Weights of a small GPT-style language model, trained from scratch on English Wikipedia: 1276M tokens.
MLP neurons of a small language model. Each row is named by its layer, matrix (down: output weights) and neuron, and shows model dimensions 32-223. Each number is 500 + 25 x the weight over its row's rms, rounded and kept within 0 to 999. Numbers have three digits each. A neuron's up and down rows have the sign that makes its largest values positive.
Before each neuron's rows, "fires before" lists the tokens most often just after its 100 highest values on Wikipedia text that the model never trained on. A number after a token or word is its count.

fires before: "ed" 53, "ished" 7, " |" 6, "ing" 5, "s" 4
L7.down420:490496515465516516486518510473499501515531549532520500543507518532553490495471507489471487465468510490543451502480492500485483444469484529486549500501508492476510527487525544521505465510483489527503509476485463500557492531527468483482462510541498527481506481525487516470495502513520539504461517495539455511517515482476512506484519525534523474516464500480496505516521504486466487459513517486477459464523514446488530479497498497546496495496517483502514506543529510506467515513474522534455473549490546550549472492483509490516532512510494505484481491521476476466510528478507476490

fires before: " |" 60, ":" 8, "\"" 4
L9.down1125:497477520478522499493475540539485478525497499478488475524505505489511483458479489510502469527469484502516470456480502507494460475466470500473519486548529460487482492528485502510494442534450517501489571495459486502516458537482528500499491482507447541506470510550522506470490534507468465491488517515528501494501486509526500492506480492480490538517488533500544510516509498482494509510532487555468502459421478488453511567470522485480526491488485543517494491519515508522531522518528510479500486518476538477493507460459503510496513488445481471502507471534484531504482516460523553493

fires before: " |\n" 39, "|" 10, "." 6, "-" 6, " |\n\n" 4
L9.down446:563533508462500522492523515488506468520494511497484479525530510477496464529498482483508522473497498508492511521450521513463450527492541501520495509547536552511479476498513493475544476494498480473462505522467489479517549501491476492491479483506485503489487485501484502518551510488477472510504495489519463506482498479540511499472515451513492552462485493499494478478502488512493492481466552523535505474552476511476512490470523509510485460537555462507486535551487529420473482514512525491506451517490470529521503470495473516512472479503522546516472528539523485512498503487508484520

fires before: " " 28, " the" 23
L6.down70:443523527446490505483502526474509482532526506494496490491484505493425531525538538508476531514521483554508513499485437477488491504506511555507496502526497530528517522467533490527518494536541520508475528511450518512454496453472489576482512465495510483545495485474529487457532540519479490516508468488480511500507521544536523501514489470503508494507500484512478479499497464537490480484518480505456447503541498454517545505526522499495507491504492462537476484498526463475489564482480492500528488481526451475454499524500494543533484516473487514489481483521522478503486447512508508527

fires before: " |" 22, "." 11, "–" 5, " to" 5, ":" 4, "ur" 4
L6.down898:480482465506471484535468486479480500473496484500489477519460487468469495531491534505461493507489495544498477505477515494550484472500534530490477532466505525506509476523471562521515514490505523514517496545492471489497472515494511531497516547526488511502487471487502543519523493466469519502509470487504499519488480525526499517498500529517528515553520506481509467517521497497502487493498484500501469514551455508444449458515554503487484519529491519483488476509516491502485534510516489506471495457517462464478469534478499489523489462536505496484526483497452527494470542473511515458

fires before: "|" 26, "===" 13, "-" 8, " |" 4, "==" 4
L6.down573:502546542442479468532470509553512544496475518547497515464508473522527472477489476528519497488499511472521464478485480495496454504501497497456536463501513531504488497455466519487526488523537476486548498499473465494484515510511536493483465521520484520502507457484552488481473503503525490502481571502481467522485474484476508499520500533491504520478510527518486493496512517489485507496473488481513533481519526498482488495484491521515480487492516524464552514511555474506514504485543537505495450504560527489504484509465501500478511470454514503477565461541551521528469532459499480474

fires before: " " 57
L6.down1241:456498470486512532472483458486518510509516524462510497522513504472475498549468485525491528467507503518472495480511501483460474467484491492489528474482459524496491467456493520500513555534539500523510470491491473553516476556493498526468520496506475485517500479507507504513541540531499467501481485540517470528525504511510519500541490505457528452507522493475495496549496489463447478475487467541504507488530538520525509503471508490504493511511524523500506441518530478530498480486484502488487499451499459508562488511472529465546507513484463571497511475560453541493512510533462476481

fires before: "-" 99
L6.down925:551515490458501518507506567504439487458490478511524546535501519493547524492485480503512521473486468482481496515537529485510465497527525539503511493471516512484503493488522466481490499509517518478505498496544498500498530557519527523508482468494495499468486491477474489505490517448476508513511475531527479457503488524490499504510495492475527524461510466477495493512447523484468459523533450487498516525493487510503547518464455479498464504506550484493524509509510463536488501504502499529507483504513523463495466536454469521479503454489537492528473490496496504469457476487523496504

fires before: "==" 22, "In" 15, "The" 10, "===" 8, "ing" 5, "H" 4
L7.down1082:501569470481491497498507538461521475478515446511480525512495526530538484505505495506481497486510509476471528501499517459539487520525536488539477513492508508467472533517522520477498481507476496550477519510520525530552528494491495519448475502531510580501467527493499524528545501505483518513513512530516532441482496485513500505483488505489514532510530492540515505476483496509497485489500469510493511476513486504499510469528455500511473479488484513535500515500502501527533474503543499519510478493498514499522560471462494503487476502425443534522455495512537543459476558485534487479

fires before: " |" 26, "ed" 12, " of" 7, "." 5, "ement" 5, "ing" 4
L9.down888:529512513504512495482498519478487498534470474486502498476491523488538461498460497503513496519448505458527464503513513503491518501452481509497515493471476538515475517538490494506457488523529555468533480509461523515502487551462501507482488527515498522510503526478507509520474505469520530478520498459470530513504528483506528550493518481530488502530497466491523480477508539466462496506477497497467457515478475514523502477483508493556517485493464508529473520491506497539473516505495515523529459501483442486487506536456483510517453495512540508514474450525501477462476495422523528511

fires before: " |" 18, "2" 13, "3" 8, "0" 5, "1" 4, "4" 4
L5.down177:473488487529497497522527509487477465470513538486487495493506488472473498464475453492501468513511507469528514478475483468518483468466541446468506500461481525486539467478506508545507541522520505493525527478554474468485537496507507497454443492480483509511478521498523516477492491449473469541499471452538498503505550519495497454501495525482530477480446514569466469491501474479488504497471500483495519502528506500510526499539494483460495464503503519487543536523452545486495489494444523520533486452515541509507464473465498489517499481514475472534499528504497475495474481473491502522

fires before: " " 25, " the" 21, " a" 9
L9.down758:455495518482479503508538512485464521534450473469515507512504498497499494519480490504527467509559527505485537495471517491497446473519506500493508516518477514517490554501488531534508503474489499496532492496505511455505471477529512448517482474546504517519533479495505488483482501532517489503480527508532486529536507492495522465486490454520525519513527523513500502512476486468501523477494536544548506482523472536490523467489545476494466510550494473497501466532507512490454506509517520535526522542431471505498482483465521508492497521396483504579499507479509524515490484488509533516

fires before: " States" 42, " (" 7, "er" 5, " " 4
L4.down355:480503510522489489479527478470459474476512505528518506533513545540461513467475512468511500498476519476514485511448523510538510468490483472493485500477458477512525522531530468497477542530493493519513510504498549468485485478520539474495505509487514491500505547495501470468489505509522486462545517472499476448508509480502566497520498483543502507513475491448501543528543496501487534493458528516454492503481552518495484537508530496451503516522505499465515518491539461523464529496509530502484500529467494525501507542518496505478518517463481548521513454493548485522488514522480513526

fires before: " " 57
L7.down925:513504473502459465479541522507522464472466505528552523502555512484471452498504503534523532498488506493444548499507450522456534505456519498500506453486503499526534467518501486534475469478464529513524476437519472538490490530520512513468481539450541517473503493486486488473521482462508498509477491470491488496501470536464503484501514502493491528482543495507503475499485481494513486529500468519512487494546499481461488517518498504526512489554501545507471470489502497509508493525476491531500524498485488473539511518484453488467494488464499469473515506480510471521556471512463492465

fires before: "5" 15, "8" 14, "6" 13, "4" 9, "1" 8
L4.down828:547537516505486504447464544513491475509474496513465484474514517507506439473546496499567460482470471523525485546461475478508544535456486451503482500494484486514502497480486533498461526508494475534525498464481565493492486456500495493531504492471499480494506499479508492509501472505551533498516512465507538504500493467454486495505482489489519515542491509472570502515553529474492480472495484528522524491533483478483472492536503491470505466499510509507507453517516513479511495508477506473508510483482450547502496511452496465494550513479463509453523522507473519499465496510510529458

fires before: " " 43, "as" 6, "ust" 4
L5.down458:506498540471521510493505529490507453512480497521476510480482518506490506530498480501506523498528499493525492499511473490515515462522527497483488438510569502464474511500484493460517499513517461519520474491517478506522477482518498518487520487549476548467540504497485502513553481493484503492518545501519487472543453506485507511501503510457528531491458451481516477497518511521518509453505478545511504531440502513461505512510487485497534445504480495495485468471517502541540458551516524507463513464552502468527478490470465494497500523530495479508501495520491516532517493473499509503

fires before: ":" 19, "." 18, "–" 16, " and" 7, "," 5, ".\n\n" 4
L9.down479:483501496511488522491500505487490494496511512506439491487458523491510540533509560486460498519544544496466515505549490486487475468478498522490507432488489498510500462513492506505507513530471474487511516513509510504501542489530505528509513513509504458463531513501527508489508454491455464494525472509490494517510470487511491469429470526514491504501494508465540510502497501504544454499490530477468499566521472492565501452542525561518523499508461471541501451508496493505494514514503482489503524498493509496533503516474471489513475489534455480510501507423494480498502512510476503484

fires before: "==" 37, "The" 17, "In" 11, "===" 8
L4.down318:503537485491467507452510488506511421495517521535480507533451483465489528490510524519533488537519487506516492513471507478453524502496506519502495486536492494488507509501497525490453513508490556504475504495524480519491525504487534496446472496544489483511487489487492484502546481486474480474473506505527510494494483490484497464461522525450521481482505507523503546506531518481471502506480506510486499476521505417502495465541496519497508503502498495479508525530549490510500498494490537515508469520544539500481512493499488508497526489411446501491471513491490514488466506483529485532

fires before: " the" 33, " that" 12, " them" 5, " \"" 4
L9.down599:512527524493465546492526456523526555471507479504497534451545546529548580503499499523523499520527453522525496468508491529526478472512488482525527469468508473538506476501484484495504516510524476495501475493459522488479495479495488516507491492519500531520461490521499482495508513493526514538491528479518500523488484533460472509519490492521480505471494459536494495490465486461515489452480511486494467509493499510516491471500491472470500513509540503486464546542487496533545444505526515485527476500518478529527522518574500462457463533476476480491493479511521519535497570492481510478

fires before: " |" 26, ";" 8, "ure" 7, "\n" 5, "s" 4, "ury" 4
L4.down1212:480503488430487527483513459470497549571481477536498485498505501478501527568493509509507542509463518527509454494524517483495485483541495501505514498510514485472450526457483488508531523551506485502524504536536443481495552510440485474481499480537528535512525514559470536515500451473506453512464492505498496507454525494498518516468532470534506482529505517474511535498513506490478493464480509524530518521530505474495495511471492526487513520537517505451512496466542501516529507485487499484514506465527520510514503501468477459481467489486482471455516474513509506453510523511499467510

fires before: " (" 19, " " 11, "el" 10, "or" 8, ":" 7, "==" 6
L2.down748:522517484519477522503517527431492519456499506497476514518483494501518473479507523475507531427460541483478522526499504497486553511485491514524481496521495492482503490470526524514492535497475518462511518439530515502508513526526499552535476505500527501510473532482529485477444469505533462464511519539533531500474513538536502476492538490452488484491445516505510484543462546550499497486502556498478492497460505500451478495530487536483512495518507535483487505497502530477518524503488463488496452477506508500508467522490511524525489524492509514483513503528515553499524540477486489497

fires before: " " 29, " the" 28, " his" 5
L7.down135:514448480496478486524444476517489496496511517495481531516529451458531508542463505509512511498552536517525496495491484533502514469493491508511517449499490507493443499520484514511499479466505496524555513495474503527475448475487486509495485526502514520501495519493481499565486530486506485490480514507533524518490497537459496471517491486510553479515529549529520496509533460521482455466492506527534504478474484511526508486509518513489529539456490497485439510542485472479499529477526565495475530493506504494482521518512504523478491541475535497525509479524506528484489522504486493524

fires before: "-" 49, ":" 11, "ial" 11
L6.down1041:563481494439515490481512527530481422501515546462474497546490504470460514486497532524518456507479516524486493483469513465464508497488477501526503477462484533489535521516464537528506478525497502562528485482488507501516477501517508465493514504497463488507525516513488513493518481497510502492523525489506512475507553511524493518558479506472522483463514493492489511510511537495471533491490493467478506507514523534553521456466466441525464522485493506478507494574486460487482510479502498468468449469490505500507479509505503537499502494466523508488497484462497471423489518492500494536

fires before: "," 49, " " 20, " he" 7, "." 6
L6.down1099:496498491496545508511467455527499496505504529491487527486489475542529447542489490507573528471521486518504504517482475522506468490489509476480496510519522483506482507540496505512523488527471523496548518540530508495509526530499509468454476521475532507511469473506517536463490515469517465492537501478473531479502524442529529526453492523537462520527466470540533568501475501530489487492524522446506543518514461489475528519500502504554535445479490473498480468514523532489506495447506482494488520459540533497511450491486519508487486542474505514500510477530511508514524487522510468494

fires before: ")" 22, " |" 20, "." 20, " " 15, "4" 5
L5.down975:478540530502458485460484467505490450494503520534530526498525502444472481501480487494523529514525515512498501483463499500489520482447499476518505510511493543473525498520517513524516528507515496495517525468524493507552494457539504481520515523490478459526500520530493521519541521494479468486475493491464520539562563481510454498561463522505470511489491531487468530516449533536452492506490539479472512496519507484457511523480511490486483506492481501492469542481537482515543507531515495516480493543481528497492494509547495496532523493473454527514469515504496501509545501469515446554

fires before: " the" 23, "," 19, " he" 9, " it" 6, " \"" 4
L9.down1058:519523525487489489481489508521493553476455518515494550480536553497473509513509504463503500561525464519527504478481527467492505456527520502496500503558491468509509475516525525513502442492486517539522510506504516483484488463530517474495474524507490498495493513520491460535494518481519461526497498516493478491518449483499475524479503487531470539470513505510495530493479521494511511529516542503498455485492467504523499496486522507537473470529491433507448510519499503482514481496493509463496486492527491506478502478528483523489515520496515525482557524517527520519486502511498485510

fires before: "," 49, "." 8, ".\n\n" 5, "ating" 4
L9.down14:496511462513476540457518487490485469495500473494490468477539521516491484495479487438489522529501523512490520441504468535507527487481470507497516534495512540504482467500479498494485469527527496496518451537497528506493504488483510567534485493493483530533507500503446458520462475510489510481486469461462526510512510510507503507532465529450545512504493540468536472504465533554490502467543529522467526507497509535517463495487503513504496518534471478453484480464495517501476477477507457508495459471525521512471538495504539509489535504509537510494478498487509498482515448506494472495

fires before: "0" 17, "6" 15, "9" 12, "8" 11, "5" 10, "4" 8
L2.down1079:471517486507530494454452483537506505536526500536502492489521515500495476517515450526546507535537514511505499515486500509522536491512491478437453440486480507521483512511466466571510488452473499479478473496524464520508490534501520486484463526482501536496490499511491517517502504494507514504464512504513528492458503474483483479510456477476471513496536439497529492503530491485479507470520497483460488508576498482465484521465459495499461535511472525458439495467486522482540543483488510472530508458489483499500512519487497513508553527483528491484510507482465490494518529537530511479

fires before: " " 37, " |\n" 20, " |\n\n" 7
L9.down191:542486461491495461493514487473437525552511533506494511507468461521497488529508487527527507508503501510513501508493507511476509476484536496497578507547476502527483478488504477551519455516529502497528527478509527500503505522527545520502508480465476511514517528493517517532512523521532510480460501506493562468509453503520521425512486470509526530524544478525496516474506488523549522489486495507512469506557492494477540500506567542532515449471504510509506493525502464509487501481474469513529458501523484478546521472508448495482501534496516489536520463527543494512515484491485497447

fires before: " " 40, "ternational" 6, "2" 5
L7.down1122:490462547497527515478490499486504477510468525553553484528504497484491459529493460503508471513482513504507475539489492519488459499525510499524547473484492509484478567484525542492526463493520496515536521499510540442457503519493485513489515500496516510509525483516492530540518519461500514517470475495494474512526527499506535511490499505474523524508511475527517466532481518487476454491492453500523519491506511507508498498483500474549500464494484505481460532518488509512483445537495570485535530501450483519524509472484480494484492528515440496471529486515525524469528494524514482479

fires before: " |" 22, " " 22, "|" 9, "er" 6, " Final" 5
L5.down341:476526478478527453518468514489533505504465509495504521520488443554500484523468477520518475492504508476485460464466481488480437455516481463515494503518493519483470529506484509498466456537496541489486514495505480534512508503517580487517470514512475550487476503470528503545538483501506523479496512488476519486510485438533452477500499527560479513481455502503514499483512468489508481518552481486462490508438499508491503505525520497483489514493447478480551504510490470507487517511486495522499494506495519512491486477490497508491495518525501536499468507505494499493474483511544482460

fires before: " " 43, " life" 9, "==\n" 5, ":" 5
L2.down528:506481519533534493514483485525497432502492482444500524514479520534490502529485501477523502518492476523485452513458529471443501519508481513481523514538481493500512474511474497462527525519494467550455539498512481552514475515469483527567504465527438551520496494477510477517483469468542501500538463444513479521553526518497511512473476505508459498529493502526501514442463494516499504553511555494523505484511518513508502513465491467478466495475522495530523504519494492463505493486467508567514514523520445541542517506478498508481507474529470484507450490487499550543527506482475450535

fires before: "-" 55, " " 8, "lo" 5
L9.down1167:475482476494498522492499548492476472517488518482506542472509508511452508512480511467458503466532485455497516526519480512532471462490510528511468513520529513469498528538523476465481486439479518461483474540532514520491516488517502509505533515530473538531468522478536514470499530513455581494447504468507505496510544504477513494487486497527488524492513456473514486469522470495573486490481488496524492450406537523502523486480472471520474493489532503522509504520534513496494507511539461510524494483497534483498491474493490480474522479502531491505486475497437512423461492519524496533

fires before: " (" 26, " |" 19, " " 10, ")" 9, "6" 6, "5" 5
L2.down760:496527498496467467506552447464528489509512487524506512518537494473497502504487496508489462535504540485467530514517502461490519521515494525507515474490471503526514523495507473481512472512496485543515474495509501478517497515500490545509504474488507464549450522541493539514502462466502516528472529474516460481493536441488475494501506482516515474507483531514485507491505490503545555492522468520524504442500501485476505550448490499483481517497520468458494533524550505521497490503527514490555499504488489484529508517523478502523517528506515534457479506472498490497514483502512450536

fires before: " " 83, " |" 4, " ." 4
L7.down1018:500501529535492509480490483491550500507508508479520514470510532522508517506496505512512542494529506501500513501444494509473466478498500497543493510534488494472469535517522519444478487501486491472476528480497514523495508505480532463514478477489495500496497502488477533471494505506477494513500486476526484520523545502511489468540495524472502511519502453525487501439474452471493493543515479473481553427568514492515509512517515490497509486464492508518522471525527490472472474477483478516538548508510486467525553477446533529528499530501510489521462507497507514510491485542507531504

fires before: " |" 47, "." 9, " |\n" 5, "," 5, ";" 4
L2.down841:502464506454504512509548477450525470518483530480458514485497471499541474498490505513504475491482539478479478506496508492505461512566510486470492491461526515518474492464509470490512490466495463483494501495481484507507500439497544507531495476522503479507553489512490503495525488463483476538464504503492454512487562480531483478495448501470461515479500467485558506502500525504505463504476503501470471475531488469465485513509558502488503529534504505486499500482507496489550541522539501469487508484503481550488486505484482470504518452474450518476475470432491497487483532496473498480

fires before: " " 41, "|" 9, " •" 5
L7.down385:520521477467521512483489528510520464487464482494487509478442519478497512506485471481530513503511556477483492510517488472506493467529458513448522543466521512526519464471473489494483473469504507501510518499499512497498481496550461495521492547421522512512505535517503500500499497491495490472450469480537480505490529527496552468521500503521474478508573503525480491485558554509443558518507506484524494553460516488503493451491492497501488499522492486510511512514517501539490491509530545455496522533463477513477522506486497495494505520494495526520477466472509469513476495543494501537

fires before: "," 16, "." 12, ")" 11, ".\n\n" 9, " and" 8, "er" 6
L4.down637:485501504515547520518526474505534520485512521496522510474466509524467515478513484500438517463488536470505500478517537544463526505549486527502539501544514492528515503522497526485559503548515477472541501537521489531492460437466553488478532524492497513522548470498468542521522508478472467501529515485511492486495497478543485492543458530490498501466540479519485497487481525507521492492467504503477473503495444497515506488485513484452557481512504544530495500484447541495520471486497479516516493503496485492458506489524522467499512529572526523512514511464503516488524536520513519498

fires before: " " 37, "," 10, " to" 7, " and" 5, "." 4, "0" 4
L5.down413:541514466477498483495559504463519490478459506516527485474531502512478473464490489485473484498525476458478473494523517505468445504547495511471504529519480522499481489493515488492490468514498509459524525501496481481490491491533457507496505504452532536493449528541504566502516522516544500478498483463517486495531544455482493499542493539520486513507527505500532520466477481540478545498493548451479512477480491467497518448469480504476528474518468494455495487451494488489474484492500468527483481526474496503504471494534455524508473527556528492514510481485466491494515553454511449513

fires before: "|" 44, "-" 26, "ict" 4
L2.down1137:544562490512489497469493534508473494509462472452489499509494477492542492455452532457519497464467481510474537445515527527519488438461510513471514489537517512461513480510471467515510478524531524502502491555525524503533487505509507457483475484493470493524536525456509527501496550522479506469483486498557477509484481463494480524459494516534498520530473509496493494488526498494491482508516452479504494466527514492522469489498489489562508504532544501538536493485514492483519516529490480496523523529522467534497457493495489496487516477483496503502506472495528495469488536488526535498

fires before: " |" 34, ";" 24, "–" 14, " " 7, " |\n" 6
L2.down1175:534484502477509506473527526503520465478482483506492517507490467501512481500524497509485499501533503519492456500495502487488473513488506482471501515504554512473542533513523486534495512543534506547492482468486517463497492522502538511541484515476549511505516536520496503464530475530536516480512569473515515501555537478538550506494463516499503475461497506462475486466519435495488479476542484503514498487452480432471502539509497501515512482530483485469466472492497468513453551510492477521518510506485489485514490508547507497501481474503485496520534502495525474513493502515527509531

fires before: " |" 19, "6" 10, "1" 9, "9" 7, "7" 7
L2.down570:522531482514459489473484512501493493493480500518521524502514467510533507572488472504544485481510530499475529510482446516495510545470546522449454483450511494479465537485516518502538517508522551495486486504508471480487508460508490518528463485530531519457462522533468534553510468524506478479502476508508502499433481509517503478502471541521478492530474510506490497465524512492510530529466552520535562520516483499466432477522489502497512528558521493557506488505495495461487555448485493525520501475527475505505500479486480533504543512510471474483482508537517528525467508475516529477

fires before: " that" 35, " the" 21, "," 7, " it" 6, " he" 4
L4.down366:508523449524493478512517455501513511526464505445479548523493503521544509523455525510535448510491473553496478461475483476493511516476475458492458532468550455501481477473505497502517493499496508535474463462506494474498486522476473520485509522492514503493501502553499516500511459544481460493519472490474525495507502512480452494463504528426530511480457475517492456487524451525473488502480496494512508489505516499551509522477511485563474484530516487467469525515512538515513474536485540465497496511506456507526529533530522503453483496433508497515530508517491500513487456505509519515

fires before: " " 59, "," 26
L9.down172:525531526516515512518497477502530531455490508487510528467495533504484477524479486468475481503518584515497457472509499504518476428525524489510502484497507448521526525470525522503462474492548475461505525525469523488477482504511528496533485471525520494496549494500471516520517488481493524477540472497524494496477441505532487423530511492486508493477463517524460482479504510470476467489487499483472492508564522453491512506494497545489514479505525476488507544513503479489484490455444517495514528487492527467501487500504497527459523507465490534468505501481511500489551463494508503511

fires before: "-" 56, " " 12, "===" 4
L2.down265:527524531478552513504503506513515529540532494494492500531495483502518496537491493520534442495484450489512540473478511518474546515514441450510514506484536519482488474514400487510520512540505521482547479472473488510472523540525495475475494538512538489533485466538493519462531491489518490496508515451486532499509551439497531527486479489512516512467519488535496467478514537483487501482489481492525518508505462507511480531495478488468489483498522504491478480465501468506514498532494553527513514473477529493486495498502478496482459474501515525500511505500495511470497499533489524510

fires before: "-" 97
L9.down1218:487493487495469510491521512534512465516475480457550495525487483520492524498493499484497503497482523504492505537472545515470524500447470481479525516460509484565530501482466494555478512510477473498498530542505493506516469514509518465454494524526481537474500474499495482510495509486498512495493508449543493476481508470492474488533481513463476532549542464466502538526504476467595474528473485485461474532544521468509504515497450498492522532490487508500518512503508470483487466486482481509485445514513525522512483530489457514538506492488515443471512494454474476479495469504489536576

fires before: " |" 30, ":" 16, " v" 10, "\n" 9, "an" 5
L4.down161:501525456458484481488512565489540488521550533479485480537506493484500507506488474501483486518553508518463480513488484498477518477472522487527504486501519506508503502474541505495515474486527514488502494525500529509484482503538507498527450459531502498548490506534533505521506491507463489484480483496499491448507522472519509476517437485472490484520520526507536492494489487522536532434470529464453474494459489533525514509504524465459484562516506466519545513531535501459524484507505508486481473497520484510466481496478475498466487528440509476536488506529515546514515479528497508506

fires before: " " 37, ":" 7, " in" 7, " football" 4
L4.down412:466498490513537527469520494463475511453480489504538496475499521465493478501500495503457518474458536491493514533544495520517482494459537536494499571466495474503482486519463480505472450560504503511483529525502560488499446555483521483544525521473516493519479497497523461444518487520454527461478483504483511487503507525534472508525464486496484505489492548456498497526521513495505527546502521468507514473560514513553497533525458515509470492490467505571504515489493552517474492469534501440460529444546460542509518528476491505497523531481537517476487473480506496477483487505482451494

fires before: "===" 27, "==" 24, "-" 9, "=" 8
L2.down421:488524521453502466485503515457518506548518496471465528525470545533485515487515504487507450430542493506484501548460548525465528525485487500517466498527529478512510495493493488485525502507482500501527475509499539490489492481497516514520508517507485500489502506490497502490539489496500527477505473454533477432517483507459510557542495516510511478467504504506515507535489497497476498528524506498455498456436476470485496453501479500516546492474495440428502506493532495443469503530526466466513463496521511495466496440458485493454508507506478512514513481489484508482526480484514462493

fires before: "8" 28, "9" 15, "2" 6, "4" 4, "5" 4
L9.down1084:518437523471494501465518482530477478505462518496509451509532492461504475482492494502463490446462475489516488486451488446500515486487502529472450523463491532460500518465464580538513517540474526537491472525464514516520498511518501496501462529514504483488515449532503529490478500515512501489492478467528534538474525498473506500486549486508537499495512491509562529530509497498483546495500492503498537538545479487508470469486506480494521487521497497501474502530512528520548462479525481471524523499462495488524518513525450470480467526518503515518506516503557516510495508466503481531

fires before: " " 28, "==" 11, "In" 8, "lands" 4, "\"" 4
L5.down100:483505490500485464513529507429471487523443484507497542510484492528531498521518502473470505506528509490516536525498488508506541522520538473481507516527510494490529493466481516480475531541530511535521487462575523499505496510471479488503471515551520486530512539517503455517479488509485501480507504519519490509490480467505532504508538520457503508483499509529520495484487507518506504472502551468527547501500504519470506463505499510492510500473522504540523513503517488481543494496530507562532485491474504518516518469468494497532515458488489478526485439491488535499494472525503496498

fires before: " " 33, "." 9, " C" 9, " Pe" 4, " −" 4, " the" 4
L7.down397:489508494495459495495497514470512466515483505529548479495520503479515484516517529467476505499535526470526502516492506534466479504457465506528510465537539459479456470527476530513476539460503533497457520450478484514455485475468524500516489468484504484481497517575536473479540484483509509490486541517490525511501494532542495507493478507473470449488516503499522484491476497486474459511474508540555472515478520527488490486532477490542543491520470502521484516538458500508519495502551485502489488480530517536532494477510465495522493500511482536491506493540466525514503509489476527529

fires before: " |" 61, "." 5
L4.down483:543449534467530509492489525512452471495491509461539495487497511422449483505507539474512473527471486498524509488511538509475490454508530473494500488462503522501493495518469497487515524498510517490535480506517496476482498533518586516495496527464528508504489523508518473540500492433448519508510533542512507500506491446501491505531465538505510487515523497519521491503507527481518518484466517479488477477445495482503478547514518509469492532542518523540490506461495527494502495527502463487521510520480465517469533476485483530528503502533480517524507483520523493511492458532485521467

fires before: "1" 24, "0" 21, "5" 9, "4" 9, "2" 8
L9.down1005:442471503506493461441509530530532482485496500456505484455485526492482546502478506447511532501510454438498432487534549484488517505493482530480517479491529475506502461418462489542513536474509484520501489507503474492484507509462493502514463528504521513529535512456478514478511497498485550543496492460480482551465510507511527466519484526541490494493488498501486492495488541516464474484478484508484471504494501486496545469485504487465487490475542504493518510525501535464506461481531493527508509496547521500512487485499485493464525524493483483544498513524503522506493486501536499488

fires before: " " 84, " IS" 5
L6.down399:493464538507503547521466526479461481507503494471486547502530468542530509478511526490469498490472537499494477500490493468478508470510483544483480474506480474487487503529511516487487494499492526504503499455532522466503496531442468505497527470547469504543470500485537512473497493530450473502528483519500480506496508477490485538518484507494461538517512540478554504501474495481475476486534478510500569529467465471506468521543507538559491478473542529508470485487503474480475485485527498533526486513494485511522542524483543523507480534481523533520518423505508505470506493488491485467

fires before: "-" 57, " " 12, "all" 5
L7.down861:469567535512515494525512536529528439478503491509474463479538456492522488500518518494514474488461532525468536497497483507474504537491505526462490478519496527462548482466517528478518490472469504491533491451513499504529564492500492491484501513489513553506511506497471525516483455467507516480487503529519480464502489475512544497518490556437487513445490534494508502510502509560504474495506517508496500514519502534490480508518474467515489507495495519509483480570525489506522516496506504456459534489476461494478486490499481462492511447496526516493509548514506495475533541519484507489

fires before: " " 71, "," 7, " |" 4, "." 4
L4.down926:510521552496542481521506524482534506512500516481484456498435494516466503525510457506519511491523491524523500491500494514479499503504498507487510509507510509541523536534470527503518501519521528519476482444491512491470514492443469489462497512535491537487477475519502514499452486467477501526544472494520517454475522474540455507495557496512527513539519494514529492484541451513516530517554527544485531462471475550503475498515531517514480441504509503526505479516509537513515496492487516495500510525477489473514512510488508499544472503519499513485563511503472524481507501475543481504

fires before: " " 47, " |" 4, "|" 4
L5.down501:483541488485516489492499484489497489513502503473504490530506462478516552501475513470519514529505527540489505455465501511509465498530486490503500536501490464479508476443532545495506518515532496467495511470476494481465499443510494484514503484440538529499500499463507493497482456481507480478463536534510494495513473466510471501512496501480507471507560463498494521502536533502566498544482511501454460495488478526504516501517459543501464494467494504494472513483484469521501546546550502502488510531499504484518491484466535480443473558506499455539513496536502495514514472510517462497

fires before: "-" 53
L2.down171:493524495512487514477502513502491448496431525526497555482494498473518477499458472489564528488473537496520501481506553530511486495524498493495476508570537513485500489502515518559471461527516526468484499496482484489506500473531513485494502544451471499534508485495497488480502446534478488515480494513509531485487495442540494460506451511494469543480472545530519475477469486498531527510513546497535509477435504505539502512549520497525486473516557474510509513521472504473471497488485484520504547462509510480496497498484484503488488468502553478480504541462523459485495498524487484532